config.toml
hidden_act = "swiglu"
norm_place = "pre"
positions = "rope"
rope_fraction = 0.5
init_std_o = 0.0
init_std_down = 0.0
optimizer = "adamw"
weight_decay = 0.041
warmup_steps = 591
decay_shape = "linear"
MLP neurons of a small language model. Each row is named by its layer, matrix (gate and up: input weights) and neuron, and shows model dimensions 16-111. Each number is 200 + 20 x the weight over its row's rms, rounded and kept within 0 to 999. A neuron's up and down rows have the sign that makes its largest values positive.
After each neuron's rows, "fires in" lists the words (lower case) most often at its 100 highest values on Wikipedia text that the model never trained on. A number after a token or word is its count.

L7.gate259,174,200,209,160,221,177,208,222,189,197,208,170,205,205,194,212,194,199,190,189,197,203,203,173,192,178,172,216,243,218,195,196,190,200,175,212,194,227,134,212,198,193,183,196,207,205,223,213,230,205,193,222,206,216,185,224,197,179,199,187,209,177,203,211,227,183,200,166,186,219,190,177,200,219,182,198,202,183,186,253,223,235,205,188,194,205,150,195,203,216,175,230,182,197,237,207
L7.up259,220,223,170,206,188,199,230,208,213,157,222,187,219,178,216,200,210,234,203,226,161,213,182,191,218,191,194,227,189,213,213,185,181,202,195,193,203,163,211,187,168,184,222,196,216,204,200,191,187,203,210,199,202,191,215,250,185,174,215,217,198,187,212,237,157,214,160,204,179,176,206,180,215,237,201,197,190,187,175,220,188,163,187,216,156,196,197,208,164,181,235,227,224,179,204,201
fires in: "december" 32, "pos" 9, "cleidion" 9, "ce" 6, "position" 4, "catholic" 4

L7.gate143,164,158,193,221,202,184,206,209,213,196,190,204,197,205,217,195,212,205,209,205,195,199,222,173,178,224,210,204,233,214,168,189,226,248,218,207,159,173,185,213,152,247,184,200,199,173,215,200,205,201,164,179,181,202,209,171,211,236,209,197,185,174,219,194,221,215,196,187,182,204,201,182,190,163,204,198,193,170,195,191,203,184,238,205,214,189,193,180,217,175,186,214,174,263,182,192
L7.up143,199,194,167,218,194,207,181,211,228,202,168,227,224,180,185,213,225,185,243,176,176,179,215,193,201,191,171,187,216,200,153,179,230,220,218,203,178,219,212,196,197,232,203,166,168,191,188,210,209,176,180,207,216,205,226,170,188,212,221,215,196,216,208,209,217,198,201,184,189,217,201,193,140,206,189,219,155,218,174,171,197,192,186,218,174,193,259,182,210,191,175,198,196,219,177,181
fires in: "while" 19, "when" 13, "he" 9, "despite" 8, "who" 4, "kidwell" 4

L8.gate347,187,219,210,181,197,192,200,219,230,191,153,207,193,219,214,201,224,219,202,221,182,191,234,206,227,176,230,189,190,195,228,193,202,168,147,183,207,166,231,186,192,182,171,230,212,188,226,201,177,231,190,183,192,172,192,206,175,212,203,181,189,195,201,237,202,240,180,169,217,182,211,175,209,195,205,178,213,189,188,172,191,169,198,226,230,200,200,190,208,254,154,185,180,195,203,177
L8.up347,173,228,219,188,197,203,228,210,215,187,195,190,154,212,160,202,211,239,197,199,167,204,193,204,205,191,207,177,195,226,173,196,194,167,180,153,215,187,180,181,205,163,172,206,213,197,249,215,181,200,197,212,194,225,163,202,192,264,209,177,197,211,215,205,211,222,198,184,211,185,214,219,194,216,213,230,187,197,202,184,221,180,201,224,200,208,176,215,217,192,183,230,193,179,176,159
fires in: "as" 45, "usa" 8

L8.gate456,185,191,203,224,168,197,213,163,188,189,172,181,198,196,135,185,177,210,226,219,198,197,211,196,193,191,230,199,188,195,208,188,238,166,176,179,230,173,158,184,206,201,216,189,218,192,258,202,188,232,211,188,212,195,194,181,200,166,207,196,195,194,237,211,208,208,181,207,192,205,227,195,181,164,192,205,205,190,187,212,197,202,181,208,185,203,185,210,197,180,169,213,212,202,193,185
L8.up456,161,165,202,230,203,201,210,184,188,214,208,196,178,202,205,194,182,196,208,200,191,237,223,194,184,173,197,234,178,253,208,203,207,228,192,178,227,195,175,181,213,219,216,211,224,197,240,192,227,222,215,183,176,191,198,189,208,184,189,195,200,194,197,190,175,212,179,193,169,217,193,150,202,202,213,208,221,194,206,214,224,212,198,160,183,195,194,172,231,193,152,206,208,197,220,190
fires in: "about" 20, "named" 14, "called" 8, "remained" 6, "or" 6

L4.gate302,193,190,225,179,228,195,186,183,198,216,175,184,195,184,168,193,234,201,214,199,212,195,182,147,172,200,187,201,208,194,208,189,242,200,208,185,189,187,217,178,175,219,175,242,191,183,200,179,209,219,179,205,207,211,187,190,213,217,221,195,184,196,200,181,163,198,168,181,182,196,189,168,184,163,181,203,177,211,199,220,183,196,196,181,177,202,197,171,184,172,173,214,213,206,191,169
L4.up302,205,189,197,200,195,223,168,209,200,202,180,208,198,221,180,219,202,204,205,193,212,211,205,196,191,225,186,160,196,186,164,214,213,200,225,178,214,154,219,193,204,230,188,210,166,190,200,192,192,200,220,195,194,206,205,205,225,224,202,210,239,168,207,143,185,222,201,209,157,227,175,202,190,208,199,208,191,221,181,214,206,214,205,200,158,175,190,180,165,190,160,205,231,215,229,209
fires in: "back" 15, "station" 11, "association" 7, "location" 6, "stage" 6, "backing" 5

L5.gate428,175,222,153,230,210,173,189,184,165,180,168,208,199,193,187,199,198,195,211,227,197,215,223,187,222,213,184,204,211,180,212,228,205,219,227,233,182,210,218,223,197,182,175,184,210,196,180,224,197,196,178,196,226,188,158,180,199,216,229,193,191,158,212,232,164,218,187,179,201,195,205,191,184,188,219,188,165,185,182,192,215,182,228,216,169,208,212,201,233,183,228,207,146,195,208,194
L5.up428,194,186,196,219,203,186,168,190,194,189,179,186,211,204,204,160,195,214,196,211,169,170,219,169,211,196,234,237,206,245,174,186,221,199,197,204,193,190,176,216,195,227,196,182,210,217,242,180,201,176,169,171,185,198,198,193,221,215,216,214,194,193,208,211,195,214,214,153,176,175,227,145,202,173,163,199,192,194,187,200,190,196,176,204,218,173,227,199,185,203,209,170,198,187,176,199
fires in: "built" 21, "while" 12, "website" 7, "who" 5, "april" 5

L5.gate382,202,191,149,197,201,205,217,200,197,240,216,180,190,213,194,193,183,156,209,227,215,202,209,202,230,190,187,170,180,220,224,178,184,164,175,183,204,218,202,217,242,185,245,233,188,169,217,200,199,221,191,215,216,171,197,178,203,156,225,211,169,206,189,178,195,197,201,193,236,193,205,201,200,220,195,211,242,181,194,210,190,204,185,187,242,189,204,212,206,147,200,224,195,200,210,195
L5.up382,225,212,195,169,202,212,232,210,192,196,197,198,199,209,203,196,205,223,212,189,210,210,209,160,209,192,165,225,193,216,171,174,233,195,200,199,197,189,202,190,214,238,170,193,212,195,190,228,209,177,188,208,238,193,137,223,198,195,193,202,174,181,229,192,211,206,198,160,150,197,213,210,232,180,203,172,209,175,160,189,191,167,201,180,233,185,206,222,215,208,180,234,209,208,172,193
fires in: "some" 29, "following" 18, "result" 7, "followed" 6

L2.gate588,181,218,224,199,170,200,187,198,210,200,203,204,175,177,179,197,186,209,203,174,207,201,190,206,198,196,205,201,196,136,197,196,195,201,152,177,196,223,202,203,251,199,201,201,166,237,198,209,195,195,220,213,206,225,201,198,213,201,227,199,196,198,176,201,269,134,195,200,204,199,161,202,200,194,198,197,179,143,205,217,200,202,199,200,205,204,178,244,213,195,236,205,222,198,201,171
L2.up588,183,179,190,200,201,221,205,251,214,203,210,204,162,222,188,198,213,190,195,191,199,203,155,207,197,204,209,197,206,173,197,199,197,198,166,227,205,134,195,199,179,201,202,209,198,272,213,191,190,198,200,175,211,195,201,202,220,205,208,197,203,206,195,187,210,145,159,204,201,201,188,202,207,197,231,196,203,194,199,145,206,203,199,205,196,202,217,211,205,203,182,207,180,221,200,209
fires in: "song" 15, "along" 13, "long" 10, "alongside" 7, "congress" 7

L7.gate391,216,168,210,169,206,215,156,193,212,198,213,204,175,152,244,181,224,237,210,196,164,205,193,175,181,213,222,213,180,176,208,194,160,221,209,194,192,212,182,170,185,196,205,197,181,203,202,209,211,230,186,189,187,215,217,192,182,198,241,175,210,210,206,209,171,143,229,228,206,220,206,203,218,192,180,203,225,209,180,210,187,193,205,166,167,179,211,228,184,221,191,199,238,175,218,176
L7.up391,152,195,205,222,214,194,170,192,193,225,210,224,197,201,185,196,182,175,260,199,181,198,207,191,169,212,202,159,189,179,201,170,218,182,227,222,205,191,199,196,199,233,185,191,213,212,212,184,199,180,226,194,206,186,193,215,192,203,210,201,164,180,218,204,216,180,218,212,171,176,206,191,193,177,232,190,215,161,181,186,216,175,201,180,215,190,189,214,191,181,240,206,168,215,198,212
fires in: "2013" 17, "2003" 15, "2002" 9, "2011" 8, "2023" 6, "2001" 4

L8.gate317,217,235,219,184,215,224,222,175,209,210,185,156,199,210,204,151,223,193,216,201,244,213,201,159,190,173,177,207,224,204,227,198,211,198,235,176,240,212,206,204,203,177,186,188,204,197,223,209,197,185,191,184,211,175,200,216,199,216,195,187,175,236,193,166,212,164,239,195,207,209,211,178,208,198,199,219,203,192,186,205,226,226,167,194,183,212,197,190,219,182,192,211,183,196,182,165
L8.up317,177,203,191,229,212,218,219,182,232,219,267,207,229,189,197,192,209,166,186,195,209,183,211,202,224,211,243,191,198,217,184,173,191,233,181,184,208,218,184,182,187,194,190,176,234,207,221,202,186,202,190,162,173,169,199,188,207,224,173,182,186,178,213,231,208,226,168,212,234,178,201,221,200,197,226,176,205,224,215,183,180,174,225,206,226,201,210,170,190,198,204,250,173,185,220,217
fires in: "the" 52, "there" 12, "she" 11, "he" 9, "when" 6

L4.gate358,204,169,201,195,218,189,199,151,217,206,212,176,218,176,193,186,195,207,209,164,189,212,218,215,196,224,219,210,213,211,204,194,186,210,188,201,181,173,194,228,188,235,226,208,181,198,232,192,170,215,195,218,166,196,223,177,198,215,207,196,184,196,211,183,194,187,198,204,228,213,171,195,211,194,209,246,213,235,223,209,205,168,217,190,186,195,177,170,227,199,231,205,194,174,190,199
L4.up358,211,195,240,209,186,192,191,211,181,189,235,197,219,184,200,206,212,205,196,164,188,208,187,211,208,195,187,233,223,202,190,202,172,196,179,213,170,206,190,202,159,171,232,219,210,222,225,193,192,221,215,218,205,151,220,221,208,232,209,217,203,170,208,196,166,179,221,228,200,199,160,211,217,207,194,222,223,232,222,240,205,205,240,200,204,209,181,198,214,212,219,177,191,162,204,194
fires in: "league" 23, "james" 10, "youth" 7, "up" 6, "tournament" 5, "animated" 4

L11.gate478,167,210,180,149,212,222,175,168,210,177,199,210,223,206,240,180,184,185,204,190,201,156,223,203,216,201,219,178,222,204,199,219,201,189,216,232,180,168,199,182,125,213,195,204,204,208,220,173,230,192,171,190,197,217,228,201,182,208,205,203,200,177,184,185,183,210,173,202,228,184,211,193,170,179,201,208,209,185,172,182,210,172,164,192,218,182,229,198,184,188,184,206,170,190,202,194
L11.up478,173,227,181,185,184,174,229,170,186,212,196,207,232,189,188,162,219,196,189,224,186,169,199,222,197,188,182,227,223,198,213,219,197,227,218,214,192,211,209,217,203,179,192,237,229,209,189,201,183,198,205,202,181,194,197,176,200,194,180,170,220,180,192,183,243,202,188,172,168,208,219,194,188,201,180,193,192,191,174,199,218,192,205,226,211,200,203,210,178,193,260,180,205,219,221,170
fires in: "between" 46, "website" 8, "birth" 7, "branch" 5

L5.gate185,182,160,194,221,226,199,228,177,180,229,213,191,217,231,189,189,221,185,198,221,190,189,234,160,223,193,220,190,210,199,188,186,187,244,191,232,186,200,163,176,171,198,201,211,209,201,197,175,197,201,178,181,168,217,228,188,181,179,213,190,218,174,203,191,192,231,207,196,209,222,212,184,201,187,188,198,208,180,214,181,188,191,183,224,232,169,177,228,227,228,218,192,207,201,181,184
L5.up185,219,184,227,207,212,221,205,250,220,215,162,213,205,186,185,209,232,230,186,235,198,176,164,170,232,185,201,206,189,180,182,195,218,261,181,193,163,190,194,201,229,204,240,187,185,199,192,180,187,194,171,155,176,166,160,174,213,202,198,197,187,241,189,206,178,216,184,204,182,225,175,218,182,230,205,190,171,176,180,191,207,187,159,189,210,198,219,212,213,209,204,210,221,225,187,187
fires in: "based" 20, "single" 17, "singles" 11, "version" 11, "singer" 7, "video" 6

L4.gate468,199,218,201,180,202,186,203,166,198,229,193,200,256,200,169,205,188,171,180,198,210,217,243,219,209,233,236,191,208,181,168,207,172,202,193,231,179,160,184,182,188,213,215,235,182,169,229,178,205,216,194,182,205,221,236,199,245,221,194,200,172,173,216,205,180,171,154,195,217,179,164,180,156,198,200,208,197,174,189,171,210,163,230,182,188,190,185,178,197,186,212,210,167,186,205,200
L4.up468,161,205,209,188,216,213,158,205,197,167,208,191,191,227,216,222,224,219,196,199,188,168,183,194,187,205,194,192,215,196,210,225,208,196,233,226,190,180,204,236,247,224,197,177,187,213,204,189,214,233,202,201,197,202,221,172,190,178,266,213,195,240,235,184,208,192,192,223,165,196,198,184,175,251,201,183,212,226,195,211,213,177,218,163,218,163,191,188,168,154,175,206,208,181,209,211
fires in: "known" 30, "end" 11, "asked" 7, "ended" 5, "drafted" 4, "edition" 4

L2.gate165,222,176,118,200,197,177,158,207,184,198,164,196,233,202,175,201,242,194,197,195,199,196,168,199,200,199,202,204,206,191,205,199,201,198,174,158,203,183,197,197,187,201,197,196,175,221,198,200,202,203,197,177,195,234,199,240,210,201,179,204,207,199,188,200,160,178,204,201,196,202,164,204,201,200,226,199,252,161,200,238,199,197,200,221,195,200,184,163,196,185,193,200,202,197,201,194
L2.up165,161,226,204,202,217,212,186,211,203,200,145,212,213,237,212,194,189,209,199,229,201,195,169,194,205,203,198,188,200,204,172,202,201,202,143,245,197,188,197,196,198,205,202,205,190,201,209,203,202,195,208,210,174,160,204,175,185,199,154,202,199,204,178,196,226,220,213,201,201,200,208,197,200,191,236,202,184,228,197,264,201,197,199,209,198,201,209,213,206,199,154,203,196,210,201,225
fires in: "based" 27, "released" 14, "located" 11, "it" 10, "local" 6, "location" 6

L2.gate445,186,178,171,200,233,215,186,204,185,196,272,201,195,197,163,202,223,192,201,211,203,201,226,192,202,199,203,196,196,186,185,203,201,202,153,119,202,218,199,202,188,201,198,205,182,186,211,200,205,205,213,192,224,198,193,248,208,201,235,196,197,197,209,202,256,231,191,197,208,205,190,209,204,198,185,201,200,224,199,152,190,205,201,215,203,199,219,203,210,205,156,197,230,188,197,147
L2.up445,195,209,144,199,223,209,185,193,188,200,231,207,233,211,212,207,199,189,194,196,201,200,161,202,198,202,197,198,198,167,180,200,198,196,173,219,193,174,200,204,247,201,194,194,204,197,201,197,199,208,205,147,211,174,196,172,231,200,210,185,199,197,162,200,158,191,208,202,200,204,197,194,202,207,118,196,208,134,196,193,194,202,194,228,203,202,209,216,204,197,262,199,237,195,201,241
fires in: "including" 15, "three" 12, "than" 11, "included" 9, "through" 8, "thoracefasciella" 6

L4.gate476,191,232,187,194,204,186,187,191,185,188,215,178,203,185,207,160,233,187,204,195,218,187,195,211,190,208,211,208,193,190,211,214,188,223,207,210,224,168,204,166,188,181,204,242,217,220,227,206,180,226,188,167,154,216,186,201,191,175,219,188,207,205,198,189,171,203,132,197,182,193,221,187,210,199,174,185,192,213,194,193,181,178,205,211,195,190,201,179,184,167,244,220,226,214,204,158
L4.up476,188,198,172,232,233,192,180,195,210,212,185,217,208,165,221,203,241,200,193,185,167,180,210,201,218,191,173,208,211,228,194,170,213,204,230,239,212,172,206,231,211,248,195,205,174,220,213,229,175,194,188,198,199,186,183,193,167,179,180,210,194,192,166,202,219,188,212,174,201,186,198,241,156,210,228,200,234,213,221,198,202,179,240,217,210,201,185,211,214,168,194,212,171,182,176,207
fires in: "born" 38, "died" 8, "late" 8, "between" 7, "brother" 5

L2.gate409,163,206,169,204,213,185,169,215,206,201,190,197,210,213,181,201,211,189,199,193,198,199,241,193,201,204,198,205,201,157,248,197,197,194,192,156,202,123,196,200,164,195,201,205,181,215,202,206,196,202,237,156,213,200,202,174,197,202,180,214,200,200,195,201,172,177,197,197,196,197,200,206,201,204,243,199,188,190,195,188,199,203,194,192,205,196,127,213,198,196,176,203,234,186,197,203
L2.up409,212,213,209,185,165,205,180,214,202,194,202,195,197,181,141,204,194,193,201,201,199,202,189,200,201,197,198,194,197,255,242,204,202,205,225,220,196,173,201,204,205,192,204,197,206,205,196,201,202,200,193,205,213,198,206,174,157,198,200,194,198,207,182,198,147,160,198,198,204,198,163,205,195,202,179,198,255,163,201,242,198,201,200,179,203,196,221,216,185,213,189,196,187,207,200,192
fires in: "which" 36, "usa" 9, "damo" 5

L11.gate171,220,203,202,181,208,212,227,167,207,230,208,179,205,193,208,187,204,188,168,195,218,216,210,184,234,158,216,203,194,223,195,181,207,207,190,205,191,221,150,228,191,230,214,206,190,199,197,215,178,247,190,162,202,208,204,190,214,205,195,212,153,228,203,218,177,178,198,173,166,209,192,208,184,193,204,225,182,215,222,187,191,145,205,185,227,190,213,209,217,185,211,191,188,191,211,210
L11.up171,193,166,222,195,195,222,227,232,173,221,211,180,192,192,175,209,188,204,181,213,180,198,223,204,233,167,217,181,198,224,186,171,184,167,219,202,185,240,200,208,188,202,214,192,216,197,219,193,202,197,197,180,202,180,223,186,196,221,197,220,168,171,184,217,175,177,211,186,224,172,157,181,196,190,207,190,209,224,198,223,188,226,221,193,197,204,177,161,195,212,203,216,217,217,198,168
fires in: "it" 30, "he" 26, "she" 9

L7.gate307,187,215,188,187,186,185,177,176,223,210,201,170,167,209,226,193,225,192,196,193,242,200,204,195,168,242,220,178,209,237,190,187,179,227,214,188,187,175,169,199,191,230,183,201,193,176,218,197,209,231,180,181,197,236,188,188,174,180,200,182,203,191,190,177,202,196,186,186,178,181,215,198,177,169,234,204,182,191,168,187,198,203,204,172,213,194,190,200,194,155,194,216,218,181,216,156
L7.up307,179,216,191,208,181,197,217,239,226,169,150,204,233,228,206,193,195,195,176,214,174,187,221,200,195,230,224,197,205,203,171,205,203,208,194,144,211,175,168,166,187,190,221,192,239,213,208,160,184,190,198,199,210,200,151,220,178,197,158,205,224,188,182,224,193,208,187,207,207,203,205,207,183,176,220,190,224,187,178,203,220,200,224,201,225,201,237,185,195,205,222,197,184,199,179,195
fires in: "between" 25, "due" 18, "more" 14, "back" 11, "made" 5, "backing" 4

L11.gate472,188,222,212,206,234,158,188,201,216,191,175,198,204,213,238,181,223,176,243,194,186,170,242,188,210,194,210,204,192,195,144,176,186,195,193,201,201,209,175,235,182,188,206,174,202,185,203,177,217,208,196,229,217,188,177,208,212,230,188,189,165,197,177,226,164,212,205,199,207,172,218,226,201,206,218,173,203,183,207,186,183,198,207,188,168,174,197,193,191,221,162,233,184,176,175,216
L11.up472,174,193,195,196,237,240,222,200,178,184,221,219,185,202,208,203,216,222,214,203,194,208,196,214,210,191,219,188,200,219,191,211,197,188,161,190,215,165,209,204,201,209,201,189,173,189,224,199,224,190,192,196,194,214,168,216,196,207,183,206,209,161,174,224,178,221,197,199,182,225,226,221,204,227,203,200,243,202,231,251,216,190,196,197,221,202,191,191,231,172,205,228,167,174,232,219
fires in: "under" 21, "him" 16, "named" 12, "as" 5, "william" 4

L5.gate593,202,189,193,172,192,215,228,211,219,204,205,167,215,196,173,172,231,190,170,189,188,214,206,198,209,221,240,233,193,170,211,168,182,237,199,226,193,195,187,189,191,220,182,210,190,208,183,235,177,224,181,187,185,209,203,175,198,197,174,191,174,197,159,190,208,223,136,215,215,194,181,217,207,212,200,180,187,192,173,208,218,203,192,205,216,197,181,216,188,185,248,233,216,206,173,181
L5.up593,232,185,214,188,196,227,196,218,205,179,224,174,211,220,183,185,185,165,225,218,205,239,191,214,202,205,221,233,186,159,217,199,184,217,186,199,204,177,172,175,213,202,211,202,210,228,199,194,222,210,200,185,196,181,193,217,174,196,157,216,196,187,198,195,209,222,172,202,205,221,178,229,217,174,193,197,193,218,208,213,182,201,170,248,198,196,222,213,198,197,248,201,224,208,201,232
fires in: "album" 16, "single" 14, "accreditation" 8, "according" 8, "singles" 7, "singer" 7

L2.gate458,253,189,224,202,161,203,207,192,188,203,207,203,167,178,235,200,207,187,198,198,197,198,132,191,202,199,202,200,195,211,195,202,203,201,247,190,201,189,200,200,197,200,197,201,203,232,207,200,200,204,220,217,196,242,196,192,226,203,174,204,202,204,217,198,220,277,204,198,200,198,183,196,195,203,198,202,188,256,209,208,202,197,198,214,201,198,220,245,198,211,170,203,177,209,199,227
L2.up458,225,215,132,204,166,223,189,203,182,203,174,208,215,176,252,198,212,197,198,176,198,199,154,192,197,197,200,203,198,162,227,203,199,197,198,234,194,181,200,198,214,196,197,196,257,216,193,199,202,206,208,193,211,219,206,185,224,199,203,200,201,209,161,196,159,207,206,201,201,199,218,202,201,203,171,204,164,213,202,174,202,202,201,187,202,203,187,187,203,204,272,200,177,207,200,216
fires in: "including" 31, "june" 19, "included" 14, "include" 13, "includes" 5

L8.gate453,184,168,198,195,212,170,221,151,218,210,201,191,222,201,196,184,198,174,189,176,219,160,232,202,200,181,205,233,201,194,207,178,208,224,160,192,208,165,176,197,187,225,144,239,198,200,211,187,215,210,195,198,183,216,207,193,209,182,190,187,192,203,198,212,170,211,176,190,201,170,219,174,213,174,194,183,222,224,200,198,197,194,176,190,193,201,191,203,209,213,202,183,167,198,204,191
L8.up453,181,195,183,190,223,202,202,229,220,189,211,223,233,191,202,202,192,176,187,191,191,197,220,199,198,201,194,212,189,219,156,181,179,194,180,203,178,225,176,160,223,187,180,186,215,198,230,191,221,198,204,203,218,218,233,220,219,245,164,188,219,187,197,207,203,221,201,190,211,176,184,173,187,192,168,203,177,185,178,192,183,238,185,210,171,202,230,170,233,223,217,206,205,221,207,209
fires in: "most" 21, "as" 16, "remained" 7, "similar" 5, "0" 5

L11.gate440,209,222,166,218,229,199,202,198,230,192,208,181,218,226,223,178,173,189,199,203,208,217,201,196,136,197,202,218,201,205,192,200,207,204,198,189,209,193,183,179,179,210,214,187,215,213,227,208,185,215,170,210,190,182,197,200,194,187,216,220,166,234,208,177,172,174,177,202,207,236,226,183,211,167,143,158,233,204,207,231,185,187,214,191,199,191,199,200,197,192,196,195,193,198,203,200
L11.up440,238,193,180,215,235,213,232,214,166,197,192,195,216,214,145,172,184,206,203,199,211,175,202,197,219,186,200,235,228,173,194,181,224,241,231,185,251,186,251,242,190,188,203,222,202,230,198,215,228,179,186,195,190,184,188,211,199,201,153,191,212,190,208,174,187,203,221,193,228,216,190,154,187,197,224,203,233,176,208,182,198,192,200,184,208,196,189,204,197,207,182,197,165,169,210,200
fires in: "in" 70, "late" 5

L11.gate220,223,189,206,202,224,147,202,218,224,222,206,183,207,213,185,183,207,177,228,230,193,220,213,176,186,202,200,207,190,233,219,191,171,219,168,201,208,195,187,184,178,199,162,198,248,229,224,221,216,184,186,204,182,208,192,242,224,182,220,213,194,180,214,201,163,217,218,195,167,206,201,206,257,198,153,176,196,188,196,198,208,213,212,213,240,200,180,204,182,243,182,192,206,172,173,214
L11.up220,219,166,196,195,179,208,212,223,203,217,213,214,177,179,193,212,205,196,197,236,180,182,219,200,212,182,183,194,236,209,185,171,188,189,208,188,157,181,179,198,231,236,201,155,206,214,197,201,209,233,202,240,197,184,208,188,202,173,190,199,187,187,205,207,199,205,203,203,175,199,215,214,216,183,197,197,170,174,198,179,195,186,233,228,214,175,217,196,191,207,183,246,205,213,200,224
fires in: "him" 22, "as" 17, "became" 16, "his" 9

L8.gate266,211,193,248,185,212,200,203,200,198,226,197,177,242,194,196,202,216,203,188,203,216,194,210,200,199,216,199,241,188,193,217,225,219,203,215,191,183,177,224,233,194,179,201,188,178,202,203,242,191,205,173,186,189,212,187,224,185,197,218,183,198,196,159,220,181,187,204,206,240,194,219,134,185,215,222,174,196,200,238,222,233,181,248,146,192,215,198,202,202,173,213,220,164,158,161,181
L8.up266,198,151,225,218,198,207,195,175,224,202,239,191,190,228,226,201,208,213,219,209,198,233,179,174,199,223,207,215,220,241,190,212,159,208,183,183,182,175,168,174,213,214,203,165,189,221,249,217,210,200,194,205,216,174,201,170,203,222,194,191,239,169,207,204,189,187,235,204,182,228,186,172,198,204,199,212,183,217,199,211,232,229,177,212,200,200,182,204,191,201,216,190,197,182,182,195
fires in: "key" 15, "show" 10, "clay" 9, "player" 7, "came" 7, "years" 6

L7.gate542,148,199,181,197,232,186,226,184,204,211,187,194,226,186,204,192,222,215,172,195,232,169,207,175,161,182,211,228,199,204,209,186,188,193,212,212,194,225,201,224,215,198,179,248,211,178,218,198,208,220,171,197,190,193,192,186,183,209,236,180,188,175,187,204,161,183,180,150,202,196,234,176,233,195,179,188,197,206,219,200,220,179,212,173,213,188,191,156,203,180,204,235,195,236,232,188
L7.up542,192,210,179,220,183,213,213,232,189,183,217,234,211,185,184,232,200,222,179,191,244,205,202,204,185,185,193,205,223,194,196,220,196,217,223,194,201,224,234,225,242,180,180,232,199,216,191,195,206,193,202,190,203,179,205,194,179,210,213,216,244,175,198,179,202,194,211,191,175,228,197,240,228,212,169,195,225,229,206,193,227,198,212,185,202,193,193,173,213,202,214,224,202,238,226,198
fires in: "born" 15, "station" 9, "went" 8, "tournament" 7, "started" 6, "start" 5

L2.gate229,218,195,144,202,234,216,185,203,178,202,180,206,139,182,242,202,208,199,203,193,201,196,227,209,199,203,202,203,201,192,230,198,199,206,206,185,197,209,195,203,208,200,200,211,219,152,194,196,194,208,211,223,186,214,194,205,183,204,223,209,203,205,167,216,202,227,209,205,195,199,187,200,198,201,178,200,200,227,198,233,205,198,205,262,195,203,170,249,191,187,227,197,200,190,206,200
L2.up229,215,217,231,208,222,206,183,192,211,202,196,204,250,224,212,196,217,170,207,229,204,197,161,208,205,203,200,189,200,206,215,202,194,203,250,187,209,185,201,200,211,200,206,196,239,177,200,197,204,188,206,178,209,252,207,212,218,203,190,193,200,200,195,199,174,184,182,200,203,200,187,204,202,200,243,200,215,206,212,200,201,200,202,211,198,205,218,181,202,197,199,199,180,214,207,109
fires in: "name" 28, "became" 23, "game" 19, "same" 17, "frame" 6

L2.gate580,208,188,195,196,254,214,155,212,184,200,177,202,199,242,218,195,189,194,198,181,201,205,187,205,192,195,206,204,194,193,235,200,204,200,187,186,207,204,202,202,198,205,203,197,195,169,207,195,203,188,189,233,187,271,198,193,213,201,182,209,201,196,173,187,178,180,167,201,198,199,205,206,201,191,199,197,148,194,202,184,206,195,200,246,202,198,225,184,209,192,254,205,196,214,205,170
L2.up580,176,205,230,192,224,197,196,183,217,195,196,204,199,206,246,198,180,231,205,208,207,198,264,199,203,200,195,201,199,184,147,197,203,196,225,193,198,135,206,200,185,206,210,192,211,229,205,203,205,193,187,222,203,237,198,181,215,198,197,195,202,197,206,212,248,179,200,204,204,202,151,211,198,205,228,202,162,181,206,193,196,205,197,158,199,202,179,173,203,192,178,198,204,170,198,162
fires in: "became" 23, "game" 23, "same" 17, "name" 13, "came" 12, "frame" 6

L7.gate582,194,199,197,155,213,190,190,202,177,200,196,211,161,189,196,180,215,231,207,214,214,221,207,170,208,163,207,212,197,197,230,227,227,176,210,194,172,211,216,190,205,157,143,231,221,205,182,219,169,200,180,193,193,231,191,185,204,197,203,166,193,192,165,215,192,191,211,182,229,217,205,185,239,160,184,191,198,193,195,216,227,215,195,197,180,220,218,206,202,211,166,242,225,215,183,185
L7.up582,180,178,204,192,176,212,210,248,204,176,218,199,194,194,210,195,250,179,190,205,170,206,187,198,190,201,205,210,220,200,219,230,205,226,198,192,201,191,198,176,190,184,177,246,178,153,216,213,184,202,205,202,193,229,237,185,162,188,221,197,202,226,221,220,220,190,224,199,190,201,211,178,176,191,205,197,216,198,203,212,215,224,184,209,167,228,207,181,209,157,183,225,254,195,163,206
fires in: "states" 32, "british" 12, "center" 8, "country" 7, "county" 5

L2.gate457,214,239,244,183,181,183,200,206,188,203,224,205,178,163,255,200,233,196,198,182,197,199,229,199,200,202,200,203,195,221,154,199,195,199,241,208,201,209,197,197,163,200,202,196,199,186,203,200,193,188,188,220,204,179,200,168,193,207,126,189,197,203,187,197,183,221,225,199,198,199,216,196,189,200,247,204,229,284,201,201,202,208,201,223,197,199,218,246,203,205,219,202,246,203,196,193
L2.up457,185,218,177,205,197,212,225,177,227,204,190,197,184,229,251,201,192,192,198,189,203,199,156,196,198,206,203,198,202,188,235,200,198,197,216,179,197,194,202,203,207,200,198,197,159,234,205,195,190,203,202,211,212,226,201,202,176,202,219,210,200,199,187,196,296,150,179,199,201,196,212,212,200,192,186,196,126,191,190,198,201,204,197,177,200,201,239,255,202,211,242,207,226,206,200,180
fires in: "album" 17, "al" 14, "along" 13, "alongside" 7